Weights of a small GPT-style language model, trained from scratch on English Wikipedia: RMSNorm after each block, 188M tokens.
MLP neurons of a small language model. Each row is named by its layer, matrix (gate and up: input weights) and neuron, and shows model dimensions 96-223. Each number is 128 + 24 x the weight over its row's rms, rounded and kept within 0 to 255. A neuron's up and down rows have the sign that makes its largest values positive.
Before each neuron's rows, "fires on" lists the tokens most often at its 100 highest values on Wikipedia text that the model never trained on. A number after a token or word is its count.

fires on: "-" 53, "/" 47
L4.gate516 [120 129 140 154 156 155 159 123 144 140 113 196 129 136 156 148 124 155 125 143 109 167 119 121 115 101 139 118 143 115 134 132 154 115 154  95 138 125 122 149 102  95 148 119 107 155 100 158 150  97  77 105 148  81 146 150 107 114  88  83 141 152  90 149 129 127 161 180 188 103 110 134 127 117 124  80 123  93 144 123 116  86  86 134 152 135 148 164 115 129  82 116 186 153 125 136 135 165 158 106 138 138 124 124 116 155 106 130 112 152 160 139  78 131 151 104 147  88 143 148 115 121 172 104 113 134 169 119]
L4.up516 [135 146 109 154 131 140 173 103 134 138  92 138 121 134 133 131 147 146 128 139 150 198 110 110 163 146 138 114 115 158 139 118 167 142 142  83 152 132 131 149 103 129 125 144  81 131  92 100 138 121 134  90 123 105 117 120 107 118  93  91 148 117 125 136  76 108 160 164 194  88 113 124 116 118 128 107 143 130 107 110 137 150 100 118 121  94 158 131 102 206 132  91 127 169  98 112 108 108 143  96 148 118 109 141  87 138 157 122 117 150 175 119  91 109 114  97 120 150 129 163 102 150 175 134 170 123 164 128]

fires on: " |" 26, "i" 24, "wo" 10, "io" 9, "by" 6, "ie" 6
L4.gate441 [167 149 145 113  96 134 140 149 135 179 116 179 118 140 139 103 175  96 131 126 152 156 162 153 124 127 141 171 136 102 167 129 150 105 141 129 128  94 105 153 142 125 145 103 151  99 147 140 144 134 129 161  81 122 135 111 137 128 116  95  95 145 108  85 120 133  75 128 124 104 184 125 110 130 160  91 105  85 116 117 107 132 120 108 139 129 162 108 128 155 136 137 149 165 104 114 168 125 139  85 131  88 154 143 152 135 132 123 131 129 138 128 130 188 135 159 138 108 156 128 127  92 155  69 154 152 133 109]
L4.up441 [114 156 123 126  89  79 110 144  98 170 116 187 127 171 104 116 162  91 122 139 155 187 154 145 107 136 132 168 147  77 120 128 144 142 141 117 143  88  93 139 139  70 124 137 135 118 156 168 113 106 107 182  94 147 135 116 105 131 100 127 125 159 139 101 141 152 100 145 112 104 142 142  96 112 121  93 130  74 131 131 166 135 143  96 186 114 135 136 103 155 143  68 133 129  99 131 128 105 143  96 107 140 162  96 148 114 139 103 145 102 125 119 152 158 112 127 127 127 164 110 114 100 127  88 123 132 120 102]

fires on: "-" 94, "/" 4
L4.gate104 [136 139 116 108 133 145 156 113 129 144 144 149 113 136 134 136 136 159 120  80 133 131 139 122 119 129 121 129 107 173 126  99 160 129 152 105 148 115 164 122  97 125 162 123 144 131 116 147 131 108 135 103 146  95 123 149 144 163 124 107 140 178  99 143 149 119 152 144 152 138 135 173 118 166 135  92 121 103 125 129 111  76 103 142 157 136 140 145 131 134  66 111 144 179 130 157 188 174 158 111 128 148 122 142 134 152 118 127 127 130 182 151 115 172 162 126 138  67 178 158 123 135 129 135 109 130 195  89]
L4.up104 [133 142 113  87 108 112 187 130 122 152 136 120 120 134 125 159 116 136 111 107 164 149 118 120 122 127 134 105 119 176 111  93 161 119 162  84 146  98 160  97 132 102 140 145 123 122 146 149 136 107 150 108 111 129 133 140 129 146 111 123 145 162 141 153 146 143 135 169 119 162 128 180 139 127 143 107 114 127 131 127 134 127 119 135 127 107 114 136 122 148 144 115 159 181 128 154 168 102 144 104 119 153 159 144 156 116 147 103 121 121 143 201 132 154 137 107 126  74 112 154 145 131 141 137 124 139 194 122]

fires on: " p" 85, " rep" 9, " Rep" 6
L8.gate149 [164 126 141 129 135 143 165 152 138 148  74 111  82  91 113 115  91 116 163 124 115 137  74 116 120  95 164 123 130 135 161  85 130 121 115 151 109 128 155 142 121 139 118 154 138 103 150 164  87 128 130  87  96 143 107 104 134 127 144 119 111  91 137 134 133 122 156 150 185 127 152 125 101 138 126 132  84 112 127 124 116 118 135 111 101 159  87  73 110 201 135 131 110 140 158 100 117  83 168 162 146 133 117 135 136 101 110 142 137 126 119  81 127 118 121 146 141 117 138 174 138 163 125 117  95 151 136 118]
L8.up149 [143 132 138 176 122  91 135 148 164 136 121 129 107 146 115  99 135  79 148 120  79 154  65 122 123  95 146 108 140 127 114 107 148 139 121 143 101 160 149 138 162 130 110 139 112  78 159 151  96 176  88 112 119 142  96  97 107 122 100 141 120 129 153 142 140 131 144 109 123 111 111 119 157 105 122 142 109 140 123 145 128 113 150 110 126 108  93 132  99 163  99 140 114 114 129 105 112 118 137  77 161 133 130 117 124 110 125 158 142  82 123 149 150 121 105 144 118 155 131 135 143 169 138 109  73 126 100 135]

fires on: "°" 23, "″" 10, "ou" 7, "ic" 6, "ac" 6
L6.gate384 [112  86  99 120 111 126 159 107 131 116 135  99 143 130 101 122  94 142 141 133 133  74 126 175 134 127 135 103 131 132  97 141 149 120 176 169  89  88 137 122 116 126 114 117 129 121 107  88 172 121 140 105 150 123 156 148 110  86 118 120 132  80 147 135 119 139 134 128 147 169 144  97 145 111 142 159 138 102 120 151  92 134 151 130  76 109 152 192 120 104 171 135 162 138 104 145  88 151 108 175 166 152 158  95 167  98 182 122 147 162  89 140 132 117 118 119 151 123 119 103 108 138 142 100 125 153  89 149]
L6.up384 [172 123  95 138 104 129 145 125 172 134 157 113 142 115  94 103 107 133 170 138 119 122 108 169 135 142 141 161 147 152 123 159  98 132 128 156 102  37 136 101 119 148 117 110 116 148 126  98 155 137 120 119 147 105 129 121 120 115 129  95 125 129 161  87 134 135 112 140 119 130 161 106 131 120 143 135 119 129  85 131 124 130 141 104 118 127 170 141 126 118 153 124 166 146 105 136  99 187 106 151 132 170 160  78 148 127 187 109 144 169 140  94 125  95 127 113 116 149 123 133 104 132 125 159 156 126 103 146]

fires on: " |" 41, "-" 35, "1" 16, "|" 5
L4.gate346 [120 106 148 112 120  99  54 121 128 134 124 148 106 124 119 134 116 121 126 159 112 120 135 139  79  95 112 143 128 163 121  95 117 117 134  90  74 102 114 133 128 123 126 149 132 102 158 151 116 122 135  97 128 142 117  85 151 123 114  94  80 125 133  88 164 119 107 138 146 165 142 129 110 145 122 108 117 129 139 117 116 115 133 114 115 122 149 127 163 132 147 153 137 180 138 156 147 122 133 156 129 115 123  97 121  90  80 184 135 106 118 129  52 153 137 117 153 103 128 134 155 151 146 103  91 115 101 113]
L4.up346 [105 137 125 118 100 121 129 121 125 156 142 107 117 169 128  92 108 127 139 147 136  91 102 115 103 129  84 164 130 147 127 132  76 145 116 126 140  96 111 147 162 115 125 159  40 129 144 112 135 129 156  99 101 156 122 102 122 187 132 128 133 126 158 100 122 132 148  73 109  80  82 159 107 126  74 136 148 108  94 130 143 104  84  98 108 109 124 101  98 152 143 120  83 127 147 124 121  91 142 128  90 128 142 107 159 130 131 147 136 111 122 161 141  94 113 125 132 135 145 140 118 151  77 140 132 121 112 117]

fires on: "9" 29, "1" 20, " " 14, "8" 12, "0" 10, "–" 4
L5.gate151 [148 100 125 118 111 137 123 107 152 142 112 110 106 108 134  89 116 114 136 135  92 139 130 113  97 134 153 129 133 116 160 164 151 145 156 132 109 100 155 156 151 131 142 120 143 122 100 157 110 132 119  91  77 122 126 144 111 104 127 165 152 116  98 123 119  79 128 159 135 153 105 120 122  96 101 137  80 149  98 146 118 168  85  84 122  99 158  92 137 179  86 123 151 139 118 143 137 127 106 131 101 126  80  74 160 126 126 146 154  98 128 123 121 171 123 124 151  94 144 141 139 121  84  98 103 164 175 108]
L5.up151 [134 138 166 142 109  92 116 104 107 125 158 117 136 151 143 101 116  78 156 119  90 136  99 116  82 163 131 148 132  68 120 134 146 140 130 135 138 146 115 109 121 117 169  85 121 126 133 144  99 150  95 120 121 115 111 156  85 121 151 136 155 124 136 143 171 127 157 136 100 138  88 102 166  84  97 128 122 178 131 145 105 119 157  84 117 112  91 127 125 135 136 118  97  76 107  91 131 106 108 100 125 140  91 125 110 136 165 142 164 111 155 101 103 158 127 154 160 145  96 121 114 160 113 116  94 143 178 146]

fires on: "1" 33, " " 16, "9" 12, "or" 5, "t" 5, "ital" 4
L4.gate631 [136  91 122  97 122 101 105 149 147 122 121 104 122 131 127 125 174  99 163  88 143 128 101 139  93 117 160 113 112 129 146  42 132 131 139 105 121 120 102 135 124 153  76 137 130 140 143 122 131 126 123 134  96  98 135 164 151 178 130 148 138 151  93 117 149 109 135 121 153 112 109 126 107 140  87 130 127 118 117 126 120 119 125 130 146 133 175 152 150 121 111 111 115 133 147 152  99 122 157 139 141 129 101 114 115 116 161 134 109 138 148 144  66 109 132 104 146 131 169 119 167 165 134 119 120 133 129 132]
L4.up631 [104  87 138 105 117 126 119 162 124 121 138 103 143 179 110 119 102  69 159 129 111 147  92 113  80 164 132 125 115 144 163  73 113 145 100 112 147 149 112 108 125 122  65 145 102 137 159 145 141 121  93 130 121  98 117 180 172 164 160 158 156 125  94 144 162 120 129 112 156 114 136 100 129 152 103 143 119 169 103 138 101 134 113 107  85 151 144 144 144  95 134 157  64 111 150 150 138 141 176 179 163 127  85 101 122 108 162 124 134  81 131  90  95 149 130 162 119 177 128 116 148 150 106 135 135 138 117 142]

fires on: "," 23, "\\" 8, "um" 8, "N" 5, "%" 4, "ct" 4
L6.gate95 [138 112 119 132 151 154 134 124 134 122  92 135 124  80  97 102 109 141 147 133 174 106  98 170 168 142 143 158 146 107 104 153 145 133  77 150 142 119 124 120 144 120 127 121 116  91 115 109 134 127 190 135 117 114 144 115 122 163  90  97 129 129 156 113  74 127 120 123 146 136 119 125 146  90 126 113 111 100 111 109 150 116  68 127 120 102 174 113 122 111 144 100 181 143 129 104 121 176 146 142 116 130 142  99 141 117 158 104 116 196 133 130 141  84 110  91 164 106 113 120  88 133 124 120 143 112  92 157]
L6.up95 [113 118 118 145 112  95 161 128 138 117 101 131 126 123 131 143 118 151 156 203 152 146 100 113 147 157 161 152 168 105 102 148 125 120 131 164 118 130 129 124 141  97 130 120 129  74 149 106 117  86 164 130 123 150 120  85 134 144 137  94 157  99 182 118  99 134 113 126 145 141 143 174 101 108 125  95 148 123 138 131 166 131 138 100  83  86 115 146 120 136 150 101 158 147 118 166 112 153 137 144 146 135 148 118 107 107 137  81 151 203 129 157 148  76 127 160 126 126 115 128 117 105 159  97 157 128  82 132]

fires on: "ist" 22, "al" 16, "aw" 13, "ur" 12, "ol" 8, "or" 5
L2.gate543 [164 114 159 143  93 101 100  91 143  95 178 175 129 106 104 144  95 151  87 114 163 114 142 134  99 125 110 139 153 117  68  96 125 113 117 135 132 138 124 131 153 114 142 139 117 130 136 150 163  97 104  91 128 125 108  79 138 129  84 129 131  94 110 147 111 144 126 104 159 155 123 123 137  89 130 133 143 169 155 127 129 150 141 125 109 113 140 146 119 168 125  67 158 163 118 138 151 121 135 147 109 163 121 110 130 146  78 135 101  71 143 130  99 120 156 133 139  96 172 142 126 171 153  94  97  94  97 121]
L2.up543 [162 131 142 120 118 120 197 130 129 118  91 114 147  90 101 105 139 142  94 116 139 123 163 150 135 117 136 122  90 132 101  77 138  66 120 107 105 137 155 105  96 143 159 100 105 151  81 113 100 115  96 106 118 145 143  92 181 148 132 102 144 128 112 139 110 112 107 143 126 152  95 163 112 123 142  99 150 159 135 127 158 171 112 158  99 142 122  80 133  98 128 119 137 136 115 142 117 100 160 141 168 155 131 125 138 116 100 114  67 162 115  61 123  92  87 117 125 175 116 148 118 126  75 149 133 140  95 135]

fires on: "er" 35, "ad" 15, "al" 11, "el" 7, "ur" 7, "or" 5
L2.gate572 [136 126 162 125 120 155 154 126 152 136 147 151 136 128 104 154 142 157  94 128 139 135 127 122 133 134 134 107 146 108 134 136 120 115 169 127 103  89 115 155 142 116 121 102  95 138 133 195 124 132  96 132 111 135 119  99 127 121 142 125 160  97 147 170  77 127  78 140 132 129 129 102 140  83 156 127 113 145 158 108  60 178 144  85 100  62  93 116 144 103 151 120 157 132 151 129 143 171 102 156 132 113 106 140 143 180 121 100 153 155 136 110 107 173 124 137 117 113 122 152 176 123 182  66 117  93 110  98]
L2.up572 [141 118 107 136 164 148 155  84 140 161 116 116 152 125 101 164 118 206 113 130 161 107 150  90 186 150 144 127 106 119 120 183 113 100 135 105 123  99 116 133 112 130 137 139 108 162 126 163  96  95 117 126 113 125 141 101 155 104 177 152 151 125 115 146  74 107 137 128 144 176 101  94 131  84 170  84 103 155 101 104 126 115 128 148 104 112  70 118 122 112 131 124 178 166 126  83 108 103 114 141  93 169  91 148 106 129 116 120 141 122 136  93 124 145 119 124 147 119 142 146 119 103 127 151 122 158  95 140]

fires on: "–" 56, " Le" 18, "/" 18
L5.gate626 [113 137 146  73 165 102 116  86 130  76 113 147 109 145 142 164 140 143 114 125 127 157 159 132 158 113 139  83 146 115 140 107 192 123 152 127 158 141 131 146 118 129 140 138 127 117 117 140 147 126 123  71 163 126 162 131  80 103 121 102 110 157 134  94 117  90 162 169 142 158 133 158  63 133  92 115 106 106 160 143 101 128  93 143 176 188 154 129 156 140 106 118 150 116 107 135 129 151 163 123 132 103 111 107 135 108 121 122 118 144 188 131  85 139 138 107 129  97 152 151 112 117 117 139  95 115 160 136]
L5.up626 [126 105 136 130 160  72 150 110 126 103 116 138 129 133 151 143 134 124 129 118 134 192 145 102 156 153 115  84 106 136 123  95 160 167 124 112 138 114  98 121 146 133 110 127  77 122 113  96 141 161 126 113 134 138 181 122 107  80 123 126 117 120 127  95 143  50 146 159 111 131 130 133  96 126  84 161 159 128 161 143 128 114 102 125 145 135 165 149 142 170 120 105 109 145  73 125  83 115 120 130 128 130 151 105 117 163 138 149 116 118 198 164 118 168 125 111 141 135 112 137  68 115 130 151 144 116 152 116]

fires on: "″" 11, "," 10, "y" 9, "N" 9, "|" 8, "°" 6
L6.gate326 [132 116  93 136 136 129 135 133 125 121  94 124 112 143 101 176 100 131 106 139 160 152 114 168 137 181 119 152 103 141 115 133 130 133 134 177 133  88 112 130 117 128 149 142 105  98 141 103 119 101 174 135 128 110 128 114 148 109 133  89 153  75 141 107  94 155 129 127 110 156 144 120 129  98 121 142 120 118 115 121 158 103 116 100  91 105 123 125 125 136 187 106 168 147 100 137  68 171 107 158 152 165 165 102 136 121 135  97 135 164 108 135 142  65 137 129 165 122 112 119 115 127 129 135 127 141 100 173]
L6.up326 [131 131 123 130 157 143 182 134 154 118 115 100 120 115 121 107 139 116 166 169 148 118 104 179 135 123 117 146 131 103 120 110 130 152  79 160 153  84 126  98 161 116 119 124 108 114 115  85 103  98 155 155 144  95 106  87 129 142  94 115 176 144 127  91 124 125 145 106 136 124 136 137 130  74 142 132 150 116 118 112 121 105  65 114 130 102 120 141 147 116 132  78 146 136 110 143 138 156  89 147 124 137 129 117 123 157 156 115 175 175 112 135  97 131 119 163 165 117 135 126 119 101  92 114 194 137 107 138]

fires on: " exp" 27, " rep" 21, " Rep" 15, "|" 14, " Party" 5
L6.gate578 [173 164 114 143 110 135 198 118 147 173  85 142 105 159 134 139 163 105 154 151 127 165 131 108 135 105 126 130 150 114 130 155 157 121 139 143 109 134 136 136 112 135 144 169 148 131 173 185 114 133 113 112 105 124 140 106  66 117 153 131  91 149 148 135 145 108 131 130 186 161 132 121  96 119 112 125  68 140 150 102 166 126 147 118 127 139 123 101 131 162 130 123 121 134 130 121  86  98 152  95 187 146 133  98 136  77 127 150 100 156 141 115 125  50 134 121 137  99 119 148 150 148 144  92 129 117 150 156]
L6.up578 [155 155 134 143 137 123 173 142 123 183  72 147 120 124 130 135 123 117 173 116 147 150 109 134 129 134 155 128 147 102 110 130 195 105 113 133 139 121 117  87 140 147  67 115 166 147 158 163 114 141 117  94  83 129 146  96 109 148 131 108 129 123 158 152  96 154 132 121 120 156 126 166 136 132  98 123 123  99 126 135 130 112 168 121 109 133 170  96 136 143 138 131 124 144 131 145  88 131 179 120 163 143 124 108 118  95 139 157  82 125 172 116 123  52 124 139 133 135 114 107 119 136 188  84 158 154 112 161]

fires on: "-" 89
L4.gate388 [ 81 110 126 139 110  94 119 129 126 120 121 163 124 154 104 113 160 137 129  89 128 118 172 108 122 100 124 135 121 152 109 132 150  88 152  93 135 104 109  94 140 131 127 109 160 146  98 118 128 106  93  99 143 146 149 123 125 112  90  83 146 157  92 100 146 147 125 149 144 153 149 154  98 161 126  91 120 128 118 121 147  97 143 133 154 136 145 157 133 103  91 124 170 149 136 175 104 132 146 105 126 168 138  99 116 130 135 162 113 101 144 125 147 115 163  71 165 108 125 147 112  95 125 109 101 130 146 110]
L4.up388 [104  95 138 123  83 115 135 133 138 127 101 119 144 165 145 143 151 121 137 111 140 198 148  99 102 141 144 167 131 137 124 105 157 124  95  98 142  92  91 120 125 128 139 143 118 135 130  94 139 114 115 155 128 115 112 144 139 117 132 106 161 123 121 140 149 112 128 127  98 134  96 154 106 121 129 113 132 117 134 110 167 139 146 128 108  92 113 148 118 174 115 144 129 155 103 113 120 142 126 111 139 175 140 106 122 133 165 159 134 139 153 133 142 123 116  92 130 153 131 144 129 153 134 129 109 130 140 155]

fires on: "9" 49, " " 12, "0" 9, "5" 7, "7" 4
L4.gate204 [103 106 150 106 135 120 183 149 150 149 108 132 118  73 160 108 110 108 130 104 101 105 110 156 117 150 135 136 160  82 147  76 135  96 105 120 152 133 107 118 106 161  98 100 129 131 169 113 122 142 115 123 140 109 106  97 132 109 108 105 119 136 138 102 164  97 117 124 160 131 111  91  99 101  69 150 101  97 137 101  93 113 114 112 148 114 120 161 146 134 137 101 141 130 149 151 107 107 131 123 170  82  95 120 128 164 129 108  90 156 173 142  62 150 161 132 128 105 130 144 156 134 152 112 111 127 168  89]
L4.up204 [ 96 135 137 127 113 120 151 135 103  92 106  92 174 133 138 130 120 101 121 107 103 117  78 127 114 184 115 124 160 116 119 112 109 114 155 121 149 169  88  70 137 115 124 114 116 158 127 146 103 167  99 135 188 141 108 130 141 126 130 121 142 113 160 142 137 138 163 110 149 127 123  74 152 100 104 129 131 130 155 184  89 104 114  96 140 122 117 140 140 158 133 106 114 104 149 103 100 127 129 108 116 131 131 148 138 166 142 116 133 121 163 124  81 137 160 172 138 151 136  89 151 135 102 127 123 113 189 125]

fires on: " f" 71, "qu" 9, " exp" 7, " qu" 5, " inv" 4
L2.gate109 [182 131 114 125 106 129 125 105 137 173 141 132  97  94 150 109 206 144 128  91 124 158 148 153  98 148 197 119 118 116 134  83 158 143 128 155 172 100 110 126 116 141 159 116 163 112 115 109 155 119 110 103 138 113 117 130 109 108 128 133 109 147  91  99 116 119 155 156 123 134 108 151 138 114  96 118 123 125  89 112 127 154  91  93 114 126 159 114 154 150  91 153 127 133 120 116 151 114 128 138 177 156 113 122 121  94 131 137 103 121 159 141 140 137 177 137 130 140 111 167 152 100 145 130 157 169 148 114]
L2.up109 [174 115 129 131 102 117 131 139 139 152 152 113 128 132 147 127 170 137 107 117  97 146 152 133  71 156 187 138 133 134 131  76 108 139 143 120 151 120  87 112 136 111 144 114 145  92 150 153 167 144  95 103 165 154 136 102 112 163 146 176 141 116 115 118 106 145 161 128 147 123 102 148 136 123  75 138 123 154  92 126 120 142 103 107  77 113 139 132 146 155  99 137 108 153 132 130 139 110 163 116 157 166 151 125 126 119 130 106 132 121 144 144 107 132 161 180 107 138 117 170 180 147 137 126 128 174  84 150]

fires on: "i" 23, "-" 20, " (" 17, " |" 10, "|---|---|---|---" 5
L4.gate142 [144  83 147 132 120 132 156 102 165 124  94 136  85 123 144 112 166 120 133 100 146 110 110 159 111  90 109 181 115 117 123 145 157  88 137 144 107  92 113 142 115 140 124 130 167 136 146 135 111 122 101 135 109 124 110  93 136  77 134  93 129 110 105 114  94 135 115 146 140 150 187 157 104  91 181 139 121 159 128  98  92 136 107 116 132 182 147 128 140 149 143 144 163 151 106  94 165 129 149 149 170  67 101 132 119  81 106 135 123 129 125 128 103 165 157 121 157 121 104 147 154  84 149 102 126 149  86 128]
L4.up142 [137 123 123 112 118 110 140  90 126 131  97 145 120 173 145 110  97 106 129 146 120 108  92 135  73 147  94 192 111 110  93 161 122 160 131 126 133 109  92 124 171 142  91  93 134 181 148 146  96 125 140 158  89 141 123  93 121  99 125 136 116  73 140 151 119 176 137 120 142  95 138 114 123 104 141 156 146 120  88 136 132 106 103 107 135 166 119 129 103 141 135 130  97 131 100 100 134 143 158 113 142  92 104 119 157 129 177 166 115  97 121 147 113 119 108 144 129 157 114  93 124 119 105 101 139 111 108 124]

fires on: "ar" 35, "or" 21, " Har" 19, "er" 9
L4.gate108 [222 143 135  93 140 120 170 124 125 108 149 163  82 107 143 138 114 143 127 154 121  98 132 126 143 143 117 146  95 107 128 149 157 112 172 134  82 118 130 150 136 148 130  70 163 116 105 139 124 143 121 134 120 150 141 109 172 128 134 136 119 155 107  99 125 133 122 116 174  95 108 138 111  84 144  85 109 107 185 116  57 156 146 130  95 120  99 154 147 105  88 127 171 146 113 116 138 124 132 137 164 120 129  92 107 131 145 156 141 110 133 119 124 169 150 128  96 122 136 161  94 102 163  82 145 141 128 126]
L4.up108 [183 150 119 111 125 110 177 167 110  99 158 161 112 147 115 172  82 157 119 127 140 111 124  82 131 156  86 137 104 100 104 152 138 144 191 122 112 134 128 103 131 105 149 125 144 139 127 142  81 164 152 143 118 144 118 151 129 129 150 164 157 152 131 123 119 149 143 126 175 100 112 108 117 106 129 153 135  99 129 151  82 138 146 171 110 104 106 159 141 119 100 109 123 112 102  90 122 121 105 126 129 137 127 117 139 147 143 163 168  91  91  98 130 137 149 129  92 113 145 138  86 146 190 106 146 109 120 150]

fires on: "-" 100
L4.gate703 [118 106 113 162 141 147  95 127 126 139 136 130 123 117 120 135 116 147 114 160 113 109 131 136 126 132 130 145 158 143 118 124  82 136 143 101 126 123 107 150 136 105 147 149 162 131 135 146 169  93 134  66 129 107 132  92 166 116 101 104  79 150 111 167 141 140 128 118 176 102 139 135 110 131 117  75 127 100 137 112 157 121 125  70 101 123 141 175 137 130 135 146 177 179 146 133 141 144 139 160 106 154 112 135 121 150 112 157 125 162 140 169  76 149 124 148 141 105 136 152 146 124 148 107 121 130 176 127]
L4.up703 [109 129  96 159 135 126 188 135 125 105 132 104 129 133  72 114 125 108 118 150 144 147 104 152  98 118 108 148 122 143 116 108 109 142 130 149 165  89 105 133 143 103 140 153  83 128 126 131 186  77 116 140  88 155 103 155 132 148 100 101 131 138 160 149 118 146 139 111 160  91 123 154 113 103 135 122 155 126 112 135 176 137 103  93 105 105  87 161 109 140 182 127 158 117 159 164 152 127 155 159  97 165 123 133 131 144 114 125 160 160 142 128 139 134 121 140 137 161 122 154 120 135 122 120 135 116 146 105]

fires on: "9" 16, "0" 14, "2" 14, "3" 11, "4" 11, "1" 9
L6.gate65 [158 153 126 138 127 131 122 105 139 133 126 101 116  95 144 128 133 100 157 106 118 135  94 170  91 136 146 130 147 158 118  97 136 104 142 155 192 135 155 138  87 113 152 110 116 137 125 131 170 134 122 133 108  93 113 116 107 120 126 117 104 115 139 110  98 115 128 130 166 143 123 125 113 114 112  95 144 116 148 154 100 161  98  97 109 154 123 147 153 153 114 107 118 155 138  95 149  99 140 142 163 133 107  96 130 128 108 163 154 128 166 145  89 143 184 128 132 157 162 155 132 114  95 111 117 144 165 151]
L6.up65 [111 145  99 126 123 128 132 152 106 129 162  72 142 175 157 131 151  98  98  93 108 124 121 156  99 164 103 125 119 117 107 141 120 135 173 147 176 140 120 109 112 133 166 100 100 130 157 150 138 138  72 150 174 122  97 146 123 145 129 103 144 131 111 176 118 136 151 112 145 146 145  94  76 124  90 145 167 133 163 171 102 134 137 128 145 158  99 122 126 140 147 116 107 127 158  71 159 102 105 107 130 147 142 151 139 149 109 110 129 119 176 189 116 138 180 148 132 143 116 107 130 148 108 101 114 125 147 134]

fires on: "0" 66, "9" 17, "8" 6, "1" 4
L6.gate571 [109 151  97 150 109 156 124 130 145 155 118 134 132 113 135 109 115 175 154 114 122 127 118 132 131 178 170 121 153 137 138 156 146 142 138 131 136 130 189 174 144 125 134 129 148 139 103 119 141 117  95 119 130  94 129 141 134 140 111 111  82 134 116 108 147 146  91 141 169 101 152 111  97  97 138  97  57 122 127 133  93 153 119 128 182 175 128 130 122 115  98 123 141 120 177 132 124 152 116 137 140 110 132 131 154 147 102 131 141 126 165 122  68 124 186 128 106 112 140 158 147 107 139 106  97 124 105  98]
L6.up571 [156 150 143 119 149 128 155 109 149 102 161 131 135 124 104 103 122 101 145 102 106 125 126 107 120 117 135 169 169 104 146 147 102 136  95 133 131  97 122 133 134 125  97 107 112 162 106  98 148 116 160 129 123 103  76 146  92 150 157 163 159 151 163 147 107 145 155 104  85 144 100 158 129 154 102 136 152  90 129 154 119  89 112 123 122 123  94 139 137 166  99  95 155  92 168 151 169 145 145 134  96 161 113  86 159 124 172 168 112 112 114  98 141 130 160  97 165 153 145 136 113 174 109 133 139 100 152 176]

fires on: "-" 52, " |" 34, ":" 13
L5.gate496 [158 157 112 141 156 194 156 156 127 127  71 141  92 113 106 146 127 144 117 114 140  78 130 137 135 135 138 139 114 124 108 123  74 127 134 131 152  95 137 148 141  97 146 132 135 150  79 143 163 132 127 119  84 114 136 114 147 130 137  80 160 126 113 123  98 145 155 174 200 136  75 138  99 118 126 107 147 129 124 132 142 148 143  70  80 150 111 138 116 161 135 130 143 179 182 126 146 116 151 137 146 137 125 115 131 149 158 127 111 117 123 132 104  99  83 110 114 136 132 173 132 109 168 117 129 136 134 124]
L5.up496 [126 172 121 113 123 177 177 169 120 145  84 136  98 104  93 135 152 111 143  98 146 102 143 126 145 139 143 136 125 146 141 117  89 153 134 129 177 126 129 132 156 114 151 141 119 151  96 125 129 111 134 129 106  96 140 166 135 163 144 111 151  93 132 142 105 137 168 156 144  74  91 144 121 116 144 103 145 123 115 118 178 151 146 106  96 132 119 118 101 154 152 123 118 123 190 120 133 113 171  95 145 119 136 133 137 163 147 129 115 136 133 145 118 114  98 126  93 143 141 181 112 123 154 134 119 126 157 124]

fires on: "0" 76, "3" 8, "2" 4
L5.gate385 [131 103 125 126 136 138 119 135 152 168 116 122  77  94 143 110 110 153 139  97 110 139 122 157 117 161 116 133 178 134 137 127 152 127 146 102 133 107 170 191 131 135 125 137 145 112 121 148 151 137 145 133  76 140 121  98 141 117 119 160 152 126 104 106 197 127  91 142 134 154 168 133 124 100 166  79  90 137 182 104 119 154 146 108 180 112 131 134 157 136  97 145 142 136 134 128 130 111 124 114 125 151 120  97 165 175  68 150 114 135 141 147 123 138 111 140 140  94 115 156 136 107 163  94 112 130 141 134]
L5.up385 [165 132 135 111 124 170 150 113 158 119 175 133 142 116  95 126  90 134 165 133 108 182 116 122 139 131 100 142 156  83 149 164 111 197 123 156 145 106 118 119 164 176 116 122 150 118 168 100 109 108 169 127 127 111 127 117 110 147 150 128 149 120 160 130 104 137 150 120 105 148  84 146 121 150 123 120 110 108 133 135 157  98 157 119 130 158  92 118 120 155 158 112 165  95 132 136 117 145 182 102 110 147 121 133 120 127 171 157 116  99 134 123 130 104 134 133 199 134 124 142 113 158 124 173 134 112 114 148]

fires on: " f" 97
L6.gate175 [117  91 124 147 109 124 159 125 178 155 140 132 100 124 106  98 185 127 134  49 135 126 124 152 134  86 149  98 127 112 109 129  86  80 136 158 126 146 119 105 131 144 143 123 125 116  84 101 111 127 161 108 124 131 131 109 135 124  84 118  59 137 103 127 128  91 143 128 111 125 148  96 109 148 118 132 152 128 147 100 126 155  86 116 104 122 142 145 196 109 123 132 114 172 125 105 134 107 124 110 159 164 133 165 102 107  95 125 129 162 122 166 141 167 113 120 118 129 111 144 117 120 169 123 155 181  99 144]
L6.up175 [135  93 157 185 105 111 139 135 141  98 173 154 119 103 101 105 134  97 107 144  97 144 143 130 126  59 168 108 169 111 125 134 125 111 123  95 140 156 110 112 169 138 118 101 130 107  97 135 150 156  90 113 141 152 119 120 104 184  96 128  71 167 136 105 121 103 129 137 111 131 143 146 113 172 104 136 157 155 118 130 148 127 124 134 108 109 124 193 119 123 116 163 107 122 137  78 149 112 172 114 135 105 134 130 120 111 129 120 126 109 141 114 152 188 120 141  85 141 127 137 123 142  92  85 139 186 125 184]